Weights of a small GPT-style language model, trained from scratch on English Wikipedia.
Architecture: LayerNorm before each block, biases.
MLP neurons of a small language model. Each row is named by its layer, matrix (down: output weights) and neuron, and shows model dimensions 0-159. Each number is 500 + 25 x the weight over its row's rms, rounded and kept within 0 to 999. Numbers have three digits each.
A block is one neuron, or neurons of one layer that tend to fire together. Before each block is what it responds to, as a language model described it from the Wikipedia text at the highest values.

Responds to: Words right after a preposition like in, on, during, to that open a time or reference phrase, such as later, same, summer, November.
L5.down125:514502473488524488498518535473478545516497462493476490474525488479517468520495524548534523484501529481467502523455490440516529489505492501490512521481489475537457494519517502451491461518482507526528495507477510481473505556489498493460485496467454508493500569465501472552522484532548480505496479522501516517485526497496485506490533528486493489481485463522510521477465522521485489466502524488534534550475490497518528539488481510488466494511477494488516489546543447541454512491476532
L5.down228:511515477520470490464502505467519514539482465495473519505520511504504490490508474506488467494456500453505518535501499500501493471504476517511502464485452463535529507511476490513480512491479555468534531457495552487511506527494546486465485529512494508491466494503522547514542479519525556523524491520461492471486520505516534521530508492489530501513535480473506498522493465503530537538470521544496533460507487508503458491534516475518444453510503446504458447523491515481501457509486491
L5.down297:532509492506485507452498518540496494503531509521508460524478488523493525460509477475480521445524509505555500471527485533513484511522488509516484479494539524516482483475452524469508533538513484486451518447482511486501471472529538513507514534532503479529494465492485576484495516485510478506507513448549466482497462490502514509484461483456503506511499503461490515526521527475514542491509472510468420496512493489481488482543521532498487503448528506514531503522475512511510490522507477
L5.down300:495538491468525502532487451522498480507499517490536503532513531510509545488458523461506513487545499511479525508512500535475469509480519524501476518427538526445508477485483495486507558519471458477507489515477467516522458464513479482514545481500502505516491512503535516493488561461507542470489521549513506520519497468514525496501475512499518520531562501490463485494472495492473494484441492497521481476506506458490532493487521528539487478497503503528488471455476528499493454521490507
L5.down506:499481445509508510487503512497462528501529462491520497501481494536500453520479463501479460523523521472544479549520492531494513483545529506482486437483517506489569457482518526499524527473505554534529510512487465486514507514478474471540499499472511449509504498524481500482489502497471548464509517531471457480494542534493494544517505484514453502541537480486485511527498513514526478511486532508542520509488454486488518533482500481468467473502507500494536497490527469507494476478491463
L5.down543:471493508498483531493495475529492501519504489526496535479506535495446526521505493463493486493499510507527502461530498463494464524515527487469483541526516509490471459511475470545432476438440503523471494550463496481489491525501485530480501483492534516509498520501520475526502502505484497510485487514507470494557528491482521507506465494502476527481550487467481522496473522526549455534546505504479507546462506490534489497503525541506516541487502477534492511474467528513534464509543530
L5.down552:513524488521522482556512486510492527464481503514523503488513496486516525486504484522526505493521465522509463494477506506497511493490486504494479491549478511539490506535490516444488521537482516466501505471534514484499488564455489537514441506488495474504497485503464474508505507504490506520463482484485489516513499491504507488538510490504517477505563419455488466526468491535515467471486482513552466498519514550569488491532516507444506493509522448526513443491488487488473534496507484
L5.down571:492519476476482449503493540516575506509518508494492496545528479511513519490477476497483518474500485478498506486492469488497466482522483453481525517478478495504547495465527522487470510504500528421506501517496485498525549506513510533494491490490495494461531474450552501497512500553462507507496512496497530487486567536532517529512479517534527487489524498480462506526472437529528476509493475494490458516473515513479487441542495523494478481481525499527501493476524495460471500500540499

Responds to: Pipe separators and unit tokens in Wikipedia tables and infoboxes, such as empty-cell pipes before numbers, km^{2} closing braces, and °C (°F) row labels.
L6.down14:502504487498545473452496513455507504492487512494524507470504470527493552453508529492507483497488509468500457503511562488549496530493515508507484494515488526507499509509530527509502558513526519521500519465527462507494480511483487470539523523494522500516533532513490488481489448479546506539502481460471486473474526503534514524516557513470544493517513495516451500525519486538495491437476494473508509555462470528511455494518468495508473490498480495519456491458494503456500481502472465
L6.down29:474509513554510462519460498488517506503501468526526507478506496450503480461476504483524515515492508504545489507472497470506523491510466473497481506514473511475488476520523506491506439513529568487467506516519472488497480504537491503524500493525526504488504535548470534510487455501523455503517477435472500480499491517507477501465532510469441548553506544505552524516497532491480482466527493551500480536485525504502510515488508511458485514520541515514478510460516472464505466514535494
L6.down69:549502483513519472531463524492497547535469458483533482487504471468505522497490436481500485476491537491508486506472534531510548552476490500496527474483496480505504453495508500479511519485513507533511448506520519456459519485489529489544506469434520468501510523518552505491552489512497508519512491497514470538533489530511470498489483508499551495501488522515499456514518541492468505519457493470529481522489488522529502491455512508519493475494513466449495525472481493533462491521476528
L6.down115:489513510494527450467503526447476479529499489517524450503503512495511550482541448483501492495490437532507476555498524500519491544503466474497487483513467496483505516494491531521512499436521531472495512454481522524522485487498533529487531509457520487490498493506474571502465466482524530494486496479484474528492500476489460545527515505479497482479453514486488503525523489487508526457537517512541504493514542482510490502523517547488504498513480495520513528519539486488521525468456463
L6.down263:492488520506484450462524510545472472513486480531466506494504531501517488519474489535499460501554480490488491476527526508511567505498483540506496549513442545520491494494465459503500519525562474490481523438506461506499506507485485470495478494450542508491485527509551488476506528502482475513499518512484489497493505506476488492473499499483505504541441549481477454498537511499493531488508557504496522508514513452461512534499511523466501516475491509476473488503491505518526530527462495
L6.down388:514444523496500510443487503508534523520469501510492514525480478543514480492511583488459476555510503487532504467511500505502509499480489487523517544465479500465485464476521547456464502495520524504518498519495479518448481463542458529514492533506478532504487565496511470497479491516499526508449488481483521500483511481495501500513462499477510533493510537500461529467553456513499507507487514533481490560489495480494518482515486467500488458510494470489480517494530516535471520525512507
L6.down586:511486482474514516585455536521489535510499511519484505520471503521495451470464535550500479522539516483475491501513516499527475526465500478494496481464491449499506496505517536504440520522497472470475503514494527500507507518475505471504529523498507531544462508502474472491496452508499513511524528524485534467422491496488520520502512514545498485542478453539536488504494494462516506493485489496539485490527471520544487475522507502491460473493497520513477536492530458471504487527467505
L6.down638:544472510504456518497490526514511482538453476483504537502464504510488487487531455456479503522472573498484510511499491544454510515507491469467486493484513512499514507488513542525502472501522527525499507469554478542495482510518483493484486498527527551544534536530510498474529529517494480527464455469500476478496470466477501478505499482495524561494444532490460531514490504475481539482503455502546492508471492515521457502508490483528497481491493475484523529500531509488489517502455530

Responds to: Unit abbreviations and fraction digits inside parenthetical metric/imperial conversions in infoboxes and tables, like km in /km², in in ft 8 in, °F; weakly, other mid-word pieces.
L5.down80:476469515520496497496526494552490488503454511471509491505488505474477503503526534462516478496517512543493484510499485504521514511516479496483519488485557450454487528492480509510487463515492529464514532526486490453495456525486494460494500537533487439469528515528491550502528478494549530487538547494534482464483543511502523478519500500508465496498512512454529499550537485533485496507528545518467505494473481497514486517508472475491462478519464503457499527489561480486505509451529513
L5.down119:478506510491457483488552493500486489512470506499483525512517509488495510507493455483491514459487533548517502513509516549549457471527483532503523478512540502495508484518470537509541504433520473482536437476483508502464468495513505544522484474509539512492485525501524485498485535502513509525516521511490454532488452513507467494497484459465450498511506494498472522510485482538453505481529532491495502488529481508500529500479494508474480511503536485510540492540445499503528509444502562
L5.down247:505473476486493494515534518494511461473458514450498488469520471502504504526487481519509567485514484539494489483491474506482523491518466488499500522547493509470516428498494500476537507533504475470480459464515508500478500545511521514465482468464549496479508488497506482478509525510482492493463495521529522469534521497512517523570475500486457468502495498448498485506506529492531555495480522548501514502529509483497526519479525541531480525483496464483455486517473536482484568495506511
L5.down329:478499477489506501543499503466460486500477499478501489452483478536477504461506465517518480505500493484500479472512523472515512521544496553507491504473497513456461485517529481563483512491517547526453539491519531498521536507493485516519526512470500478464506527472524489525561468512468504498497536531525502542494517503492525504502460459450488494473480535478492476506519535521466556466461531492501501498467509448495540532476495504477475510484520520498478497508503481496571508500513473
L5.down435:486492506509476536547517455545470509514509543500491486504467507502493517531504456530513488515509516534532494460512496505495494517475504488530506542456474457521537522502465516482503480490512528495464500516503532463500486522480488466534490482534489443510492512500513483488461492476543501498471492482513496496479561494506510496500525495481452498496506493507533549497501515536497477532537491512521505507424512538500451493505501511471569516494459514466500557472465474517515479478528465
L5.down510:478484476517503499465518520516508512512511486524506497505474548500467483506497540488522491502458494519486520525461522559469507501429501493487469525496463489491493478489504528514494516510479523548504503507547515524473481486493489485509499497478534522537524505504523520503494454483544516498501472526513491487468544493488501493503475537539485555441479500533489483496523479489502540452509504483513524501526521425461458447476497491524491536514451486502562493485522516470529515468485493
L5.down536:469526490482518526553479472508476509496516519469500502488482492467486512460460456499497453535543506458489481494497483511511520475503471500499449461484505505530512490474487542467487556531513478530452509500542518516480491515475486483478489539476511469478510511519480497532505470525511510469519524500497468494533479481492475519492502488541520485506466527521513515542499512493497566504521526507508472493524481538460564497513513485509514522485582521453501465520506498485522473512487542
L5.down567:476515448543526515523500492509523485494525487476528487504488530487512495473487520515494518506492534500463486526535494497520502502471495488484503482485533488511470448536484460497510492550494508484560466521485483488453476518477557495437466478491490502495485488419522505533507531505504523502472511519474510481473510513488497488511468531523451525440491507515498510455487502497530507460546485558530493498512557514513490481540518474484498528476450494514503531514491526517478532510496500

Responds to: First sub-word piece of a word split into fragments, usually right after a quote mark, hyphen or parenthesis, such as "g(randeur)", self-"ti(tled)", ("jo(urnal)".
L3.down490:465501493499484518557492519510481506480508463495515489490545510513506512512494558512515506543499487496463514566497480522445513506474504531475485537497529521510493499467512477501495461475499470470501530463518495467503507465476437521491487518542487505494511455523480504497489461515516537500511483514526495435482570511473513499466485526491509498531479495453508475472498499511507534491499523545479517508511521497513493514499487484523566482484551498492556499447514459471507507521505510

Responds to: Predictable tokens in boilerplate stub text: the "ed" ending of words (compris-ed, register-ed), closing "=" of article titles, year cells in tables, "rural" in census lines, paragraph breaks.
L3.down1:521495499487515483517488480563500465547470504521486512473531489449554565471490496495542502445510488450471493481476552524500502488487515532469532514517521532481498477506482542491521516527483494500498544498503508480503488517473459491553477457432509519508532517515499492444491512532505476524512510520482533500525498508489486498529532476519539507475496472466494485495514454497492513483501500501509535510465494538512449503501486492491567501512476507498499488500489523456468483492476509

Responds to: Interior pieces of words split oddly by the tokenizer (ad-van-ced, pre-vi-ously, acc-omm-odated), partial bytes of Chinese characters, and digits inside year ranges or dates.
L6.down16:543502521508487548507484524475532541508478472506489503484468524527485490520482493530465509494529485504467503479502484505443516518520554506514456509530492501525505463491551465487459506462484479471512488477517541495492525530525430477511473489510488518495496504479550461529482487515473515560533542500492516503499516502515486436500524486545483485518518509515514489552469488510510515505517465518472511492488501504512467476568490472484464468477520497477476462499528507510468492463479514
L6.down39:515472466506485516447534500519459512533567462528497511471517459518511495513470518512462522435461502530443543512515499502491485500542487498462538517534523522486507501438505519491469485529491503506546530491467531490478496477535523520526559458489497503496483525512472478491470516504497469481486512496488516505493522556476504479532489510489516476496555517505474492445505504502497493508450527489513492512479511504532454536510481493513477512493489522493521509531502490493523507460480477
L6.down57:495492493477483525501541504481504471497522506474490482481498521499491508492466501555543509455540485491517475497490493506523538497506538480531483492539442519547512526509472568489476518522542476484539515517516484520507478525530493538519485494494456500517476498461506512545482489488458486496534469490465458522512487493513498533451535503503490522477495520507465520545486507444495474534529544486483511470489555467474511493522480461509486531448478460487490508486491471498475516522496517
L6.down333:498506467482518544520499471495543528529497486493483489518515524513508496554520542476469490569488463520497541476480464491505481508540492476503448533467485496519487498467485478526539546510488479461486471509469485501456506492494446481581512515512488540487537483508494534548474493457498505482485472507465472475490506515505511526512508483458529505519501481490479480505507488527469521489501524523502466479547523547471502517497494490495542498525475475529533480528462471487488494512496510
L6.down431:488516487431483478517494482546541493475515490580520476520483484528486516506488437466507500501465498496485495497525551503508516524524486506521511526485498517500502481470505525565514511499453482475465495473528528504479505519497492527471500462515495453484533523516495490517492507465578458469503540520482468472461527543498488475492518507511502545508506527490551491485499466476487489510487483478463517497535525505502488528467538510504501482482447515510506484520498533477473519500493517
L6.down509:526499521475505507474508526503499496511479508462490540515494481518499529488577502481504483527501472499502455470517504506505506519501513484486558494554457494526507503528523473462481487480499552498497508446475504479507528480533455492515499518526464519514574519521493516508514429522456457522526480511492468486491522473487508484474544435501533461482526516512529493522491482501527496483531494494505490517483507513485504490494500470521470459440474496544511494477520506482524508470505525
L6.down581:486518459486457470547485504517509503471489472506538463515533549526466517484515473490485483531470500503528497527482503540467506540487476497503500528521528459529523522436497521505525504524467475499519527532498492493484506515495482520480542504566519506471506517512506547463521469516524482425496504528463482515432499527471505497516478500489470514519521459496480502521508505464493512466465498480503488509504488495483493534494485485513530468503489542520490502503438532524512537459498521
L6.down582:532445498470553499501538493509462508487461521477506534480496497496479506469521483538472533504502548545507503478509530514509478464519482477492493446482488523501514478450539439510466505537523513520502500488511549510527488520523520538515505497491495488489461515485505506515472522470506481573496494441508511508529468533501526485488518466486515507475470523495497525513501523543514514515502459532459518501504497472502505525505451482530490496455503487505488475502460548471496483537458494